Weights of a small transformer language model: MLP 896 GELU, a variant of Muon for these matrices.
MLP neurons of a small language model. Each row is named by its layer, matrix (up: input weights; down: output weights) and neuron, and shows model dimensions 0-223. Each number is 500 + 25 x the weight over its row's rms, rounded and kept within 0 to 999. Numbers have three digits each.
After each neuron's rows, "fires on" lists the tokens most often at its 100 highest values on Wikipedia text that the model never trained on.

L7.up387:517481473483538523518498430504459492507520451492469526464517504448483498455549500499512537511516480549526510501525531467496503526483515470481537475514528481465511537520520494468512467528481459513487484540516524470469507514483541527477474500505515524557476494502439496503483507490517498488516467469488504507503462497495476501499486421454456496482507485516509514460478491534499486572505471517492480584492538510487487473517510469467503526491471493517490520468514505511498509507460509499471513526521475479505507514530514530506522484529516516468491462499479495508539526503535469505503489494544515531532512482546481456533490534505494509519499500504505500522513484474462503513502
L7.down387:530499494500466502490500471485503511453498403554493530503551486465505447508550498511468507491495476500517534497494458482507465450492488524486550480495513521502519509529540496509544475517510550439481487497519496448431475498483515492461497502491511502521520541490497511515482505518489510511503434521515501496494501525492515486543482432474471511510481517489514463485477512513509479513513493499517573501482486509502492537536490494514504480488522505539496542520531504538425518520511504471498508534529520482491502508544503488505485466502494508462499477459514483511501519531502507488508495454500508481511496505501510489523519507520483531519513497477554472510480452491502524488465
fires on: " n", " N", "N", "j"

L6.up515:503514496540527529519475508449496501524468511461492509486522464502480525486447505464504526508502488512455541493497528526512461488545492538493500526476540512485499498431457511485533515486470498536519502514498505512490504444522500523465485549518535522524497460507485540513494503531482490463483497530477503537489432520546512511511493524501499492508513526478528473479487559519524504457487515502498531492497524469498510490500515486494449462525494546439472513486532490484526483496482507514495507478509486523469498540513474441489538518507461534499501496452460491463514510487477511506504509485505488470466509520523504525486522499480467481464539486472484539499559477545504510516535
L6.down515:519498517493509548522526487495523461492527526510483531476537502551504496491486480491512470499510490494499483436493481498520520511512507536496514534506500511507508479421498485476535539507433513517491482554488493511493490499504506506492452493505498509529471452488494511475479524533506481443475500495466483513499458450521494489506509512462515535504481496538546494491499498464505501435496494551502534442493495484507509489504485518492507493450552587476433462465460496491507515500496498535508517457537533513531506501497487497528510499500504484497515527479465482528523511499511509483550545511512481517488519487549457496503534492498481482534518496514448522491511480500502505510470
fires on: " of", " to", " in", " the", " =\n\n"

L10.up336:531526527488508448501515517493527476566529477500483490494488500485493507551499502546508486486479473511516495487490518489431509509500520518486527474506510506498519524488502511519530516510472530487488518489527528510490469478474517506511483518489533475476505504485520485520499528486512496527516498555496519464517442575496481531538519476462444485510498506527500481470534480560507446501510541536485513521539546500458509526509508486499466477448489499515507510476520479497497541552491481501486507505520504479467475474496532492486483490499457523446435488468470498503461485506496486496518530488510481478520519483518555491551478489498488508504486525501449500539428481520478489513497
L10.down336:484513516476526483528507514508520540508546452533506527506461453497518532481502468515560503496452508508498482519501508513514511500517491533461512482559532489462515458516509470462490510476506506475498500483484493519448528497548511516429488480513525503468538511459471529517500508516501496481475522542474524530494489490498490498488462467476474480488516511491457518484493519508488524505513544487488484532459496500506469522481514499458501511480490484450481484509508489498486540471509528531482526519535477512460515527494499522524514516526492552478481498536476512471515472506480494515448492431476499520478484548532487519503507534461443555509527483484516510474474483527548486508470
fires on: " J", " n", " all", " N", " j", " those"

L7.up555:506505455496477482525522456496504487547494512497482513477452489561448473514519517516488500490510494501520461513474522472491534509516511523512486521500467491488538505517526485497519483512503410481485561455491484542547541521496539519467530511521487509506499486483511554489538472514465471517470484471466519507480495463497463528532479513498496486477512480473529522457521509501534516505496495474483453541491469474517515457525533469531490494508476501510507513490538492477498511512474549516447500473550500498504486500517490498491494532497508540478512498508552444521462514504498499528514471497515484463529527544526458490509501502502486512460510447483501534527493510521514488494540
L7.down555:496503497505490526515484507534485507501487483511519534463505474464506468489523435427489538500493525450476505501548508518501479433483488492461527532499545531525521526473501490530435481487501482505468547515502474501528506451488501556479507506472508493461485535521527506511457533479539523536444512509476510508520501513512488476501498532454506580505459530523472524504503481504498492490470529525472547514480476452513504513526511490509494511510520524526503515500487508516446499502517496517465493500474515484485503516470490500539532495563495526502503488475463518512490510469484517459477492508490521453538515475457523517506497512511514527497526490492455471494482476469511500507486
fires on: "a", "i", "ar", "s", " father"

L5.up151:497444513491513524511534516460490514521500470523516454485512525510504531470500488515540462488491501496527479510513489494485480492457457488470492489533497472473486477491509540461507502511550519533464485478488492441516479542509539508511485516520506492506540517446509504498505524505539460466513464491548498488517459484477510471490526461533497515533452486498528452520492493520524519511544490463523479519502452470495531469537448509523507479501520503502475512492463485500480497460576522525486495539486522482489546528537491544487542491450504488476484510564494487485495500505517489546501504480463475481504512510524515508537451493525526489473498494519476489522508479492499538505519
L5.down151:521508481494479446467515464540531475523496450483542509452481515522491526487501504478471491507526498507493542510544472505465469459458510535503507532489506509494476463513512474482476529509551492531471524518504508468489485507487508540496491502497473478524500519489483511477523472483498477512496485483504508524536506482521498476494478483489489507532500532473473497509509525481481496497496530479517521471508468529478484498489449506491461485452495472506470480554487516469504532510529493526550507458518499496512499496520515497525543523465508515503510542481456534494513497542519541537520480524486482505503484514524473451501475541504496566509517460447455458531481534478481445578497
fires on: " of", "-", "ial", "-b", "ience"

L6.up253:516523508469472500546520460468496467528544477510496494524506489482474476517504493480490455501512528498443463481512482521480524497467503532507540456505442514489462485519470493505521476476526467533511495482485499508442445482515461511501514502525477510493451498485524472522492497528493541518505493488485523500516514509491516502489488503547487504512514504542534485506557447492527536523505451495509515476503495493510506507550486498516508485500460477528466506477529507561547489533468494455469493528517492488512521467540540499517441511527506480519518498511519486495507553520515523458548481513531465517547452499489472509496472532532494494484471516487469487520541538481506502480522
L6.down253:529447489504483533495500505483458511478532488510495531468461513491470499515477521519454491518528495479505530457469505483532518519456526448435470501486480534529476495525514480523521503517464488528482540534497500507483474539505487498527504514493489522481494505501542504464514537544518506527500497489503568493526510531470484512526512504537492480490489514511499445516516451539541506475475524487497500522457490520456524487525493509519506493499462473549511504509455502499496512525497496488468500523495520511461482473494490535490508526518467520450501468464532496521556525470509495530550519505463492477505543464513441499496441506521474516536500481482509533488492506489458462479500
fires on: ".", "op", " (", "ab", ","

L5.up145:525499540509478515529483511460455475510499490474487493483531506497484501515502457499521523527533534520509471489538499485494539512493503464485493464519491502500484519452484497501468528519484476515541473473473501505472495465507514510454515528499479491516506513496533572458477512520525499512517476532480501465533529514510462527504496525471467511498485494525512454473520494491498511513512527491512562498446445561512520472490510487480485501524470538517479509459498497466538509494473503500532480536519532458476459483499491507473538506515511504527495555517458500501499477569534464471471476464526493497493499493469480502513579501512439504507492507514470491532484518531515484516540
L5.down145:526513494527484504544478501502516475515513452476476505504508474511504459460508524464477508462531466449540478512518489501502486531511516540514548507450481501496516463454529510496481512491505499534474493526485545492476497487507464482506508517488496478527509483530529508485490511493502479480491451512491442530490505518483495487532509496504530497514521517466512476488491475506508517456526503451496555517472451474550494487528522483521502507479501558474495509521478523469515493532494509493538471493491505508486527507508508485490543472483503476502463496519450515459496511524510499488472532489531503483478460524526539523534507454529484483507576511530433549512581519507516504500482
fires on: " ", " the", " of", "il", "i"

L4.up769:521516515479475484505516479506504447475459519516515478480469497477509456470467470504454517496529474503474446485497489552496493531535486507523515517532493518475513467512444472447514501477526482506501509558529497516502503438524520519545508493474518506459485471463526473498517497493450518486486489486470494524542510545522518518515511479502509475482491490484506504454493492525519536519487551514496520485515468527515502483524479470526469538501495463511521553511503552470481526494509550522464494499548534503518518510492487506480498486502518497522486521480509491566530469496490459484470475469496512504521561522500528475507483518497524550522474512489506518473509478520522543503449
L4.down769:524505547509482512514473492458482484469480506525439483476488467506529472500533464495458506481490530454489445489501476497514521443471483479495494490522507478480524526488525513468494459514483521481514573498455501508480510493558472506438542475462482532481483528482520499499504526469510524488496521467517539526483498506470485431504486532487519499501498502527540522504482512506502532481482504494491490515494463457495494496499549504520483511491511509478534510534498493518511572514504508516477512487518551499491498521503487531523497490517555546493515486543532503487503496542504514455490484514526461538557491494505521543512493482462451536503505505513517501512472511468477521525524
fires on: "an", " this", "i", "a", "id", "on"

L6.up619:470490536517502542472511492560496525516511469499484460486495496546511460459516486503514460434489501502493524502461470479474544508452483533501526504479515492532487545492473488466497527520512519513508462483495495464525480485494515475483462473493443501476491498524521486537511533529497511514554470485544508534533465505495521518507530500529491471488523518464480548457521500544486485479512470474513539456520532474467474471507517505488513503461488470545556515521512512480474495515519479510496510522536489520483503529545472501491485495506475536478472562515514503493485476512482536530513462467497504511503488507518489522534530483490483513438476518498486490463503538516509510535479
L6.down619:492478535485494499494519468499509512525473487498504535524536444503489509505512493515493474514543530496503530511505585577515485485513491466513517522501487518485482542486552521512511488532489457501478469515514483461507467526510470539504505459474539491510508527488492478513469505524518532497508481512474496462469493460508518488495499558474473473505517514515520496487501492448516484469501514478513517514508507522448479509453515489512486457490500512493473476477470509443512521491554494499487510528509509481451479488535474535506504501492467539485522481478481520481525454510463463504468495533484504519546496524491500500524523485508467491517521511491492567493493512515489601468496
fires on: " and", " part", "ra", "ll", " con", " ("

L4.up99:538447493525537494551519491568507482517486495512468523482478475560502496538492504537552531516475517478505529489454500499505515532498511492523470490525527491502461488463504488504487479516513476491496485514486511448516524495509535481469503479536498540499508470467451480469504480530510484508541491450509480460518458500477487493523505518499462495471502542496526502514483483510478519498493443540546490507481509484480463462502520488495495518510477472503481492490536538469477507477495529524510493523526487530472514488496499472503492483480482476522450519509562423516472496540453457511486478514492533507499507532523483497553498499530496552478504491518510529480466506496541488533510
L4.down99:510465511491490523481520509564530503498512497522478549579515511510484486554521504483475507542474492500456517466470532520484501431544476514511486508481486492492470471516517509458485510504482485493488465496493492497469487509480478478512489509493508535532467529491502502516536498502462515514540552410489486481519530482515506477517491500515444484499519505513456499470493493487467510519471473472493495482483511462478484497521485498499491475525496533544524454515491539474466486529518503488468477558511458492488518516482458499494486513515515524521511486494539497542470483550463469552526488530493509488489479525507532487488512500537455530492493502517564511516510495479533519506499
fires on: " con", " re", "con", "e", " by", " part"

L5.up716:492533470510515528514477508559473459506469498541486493499468509507457498477498494485514507484502507533498491489481528523526520525517456520522537493494432523511542480482504479488461530512550497490525535505474514479476499475511528522488517510500513454439523490495512529503497498471514465501525470512469523514451501508485490502525465490487543472504474460532499513506509473511497502488496480495481497506512413540518498491479470531552459494531509505503518499529481502468478495511451511513483509537500484558460487512476500495458545465500520567504471515473540500517491493484538486489519547514460532475520531513496486483498511516480490521482463495541498518554445516522480497489493
L5.down716:533534469495469507524495481552515481498486512511452519442509502508507501533542468454513508541511477498484467497522522522493475465492478520474505512507504531529503477521475487472506457490517478477471505498505449515457468451472485480496496471522492510477480512563537522538504506490470520496505512469491471504461485509526455476443487522489505516508514466504451485527478527500446497493476493486499515465490472514520463496538495544534500501528494514528466481518488505452512516462504535484517516502517516483465532477503502517523487554519479536526539520517523523506568481506486472488500507459497476504537497496548491487530507519457492534498497487537556451526501495537518512520502
fires on: "i", "a", "ari", " this"

L7.up394:541526485522483489540493494495486438486484504508514463522502444509509446533535531499499480512491505474538483527527510454503533510454499512512487482515509499470460484512494529481515484488497532480476485522508463486468469507556468525507498489496463568460519490484492489566515485502496549484543494522481498496508511489516529530474509472492465512505504527539474516504512499494524507500512487502477540488500505480464565510479514475449522489521480480492517501501458513478513517509518512492520513531521455520516510486521534490456479548526451450478486512467488483492510461500470511494551475515515535509531498465518517516455469467513482519503501510558503503483561480475481469518504
L7.down394:506486484471528541500498493451558474506496489497532489467492455470497506520496486522469529476505511451462540507465513494471517474479503520474504450530514477521488469554527488471479505529492516489512529553514470501526519508524537485481496525499487522493536520510454554467481496510557451440504485499553520503478517484481486458488481536525502495498515510478523522482502497486552508485475507504474500460470526457525461477550494519503499498468483517477488476529542514506477556493536503497533523489484541494489516508496490522530507508506503531510528514466522488464519483549506494505521516486483537471467537521503454487477480522495511502459543474501499485475464475454501481499514
fires on: " =\n\n", " (", ".", "==\n", "ight", "1"

L9.up305:512516514469510473493484485495496485465508482462465513509500480509494481484465520533525519499492502537538447482496516492530503487505526476472455542478500516455472488489501523475533491503477538520489504522537519472541517507470524477480534508493513527563538469484453536533476521491500474504514494540504515510521493520495478528484500488531465529513515526499539495534498493520497483509541510495490469518525475474525498533507544482486495520463479507501472457459502535444508487566503483500502485536498467479539456515496507537496517539523516487503438474503475480523465512527486524535494466464517525524461473457502498471506487516499443532511454525457507521484478486497447478519483
L9.down305:482473494499516494532497529479487559495447474496463537525474494512520476501530449489531538502520499475482503518486454462490485489501487466510527470514515487513496496517517553519496505478478464487495547485493496501495527473510491519482455485514495478422479468492460509502493511517492488539476495516534470481549525489480507436515510536488465520472488530528450520517485461518523500523497511466502495526493540477517473480526540534501476517504540501491530500472516504530470523490534518503540423513489496492510482467512504514528484505563513525557527544524500525463497495501495499450512487496488490507488506521504481492519490461523548492482521527460476505501516478487484531505446
fires on: " n", " N", " Offic", " Al", " For"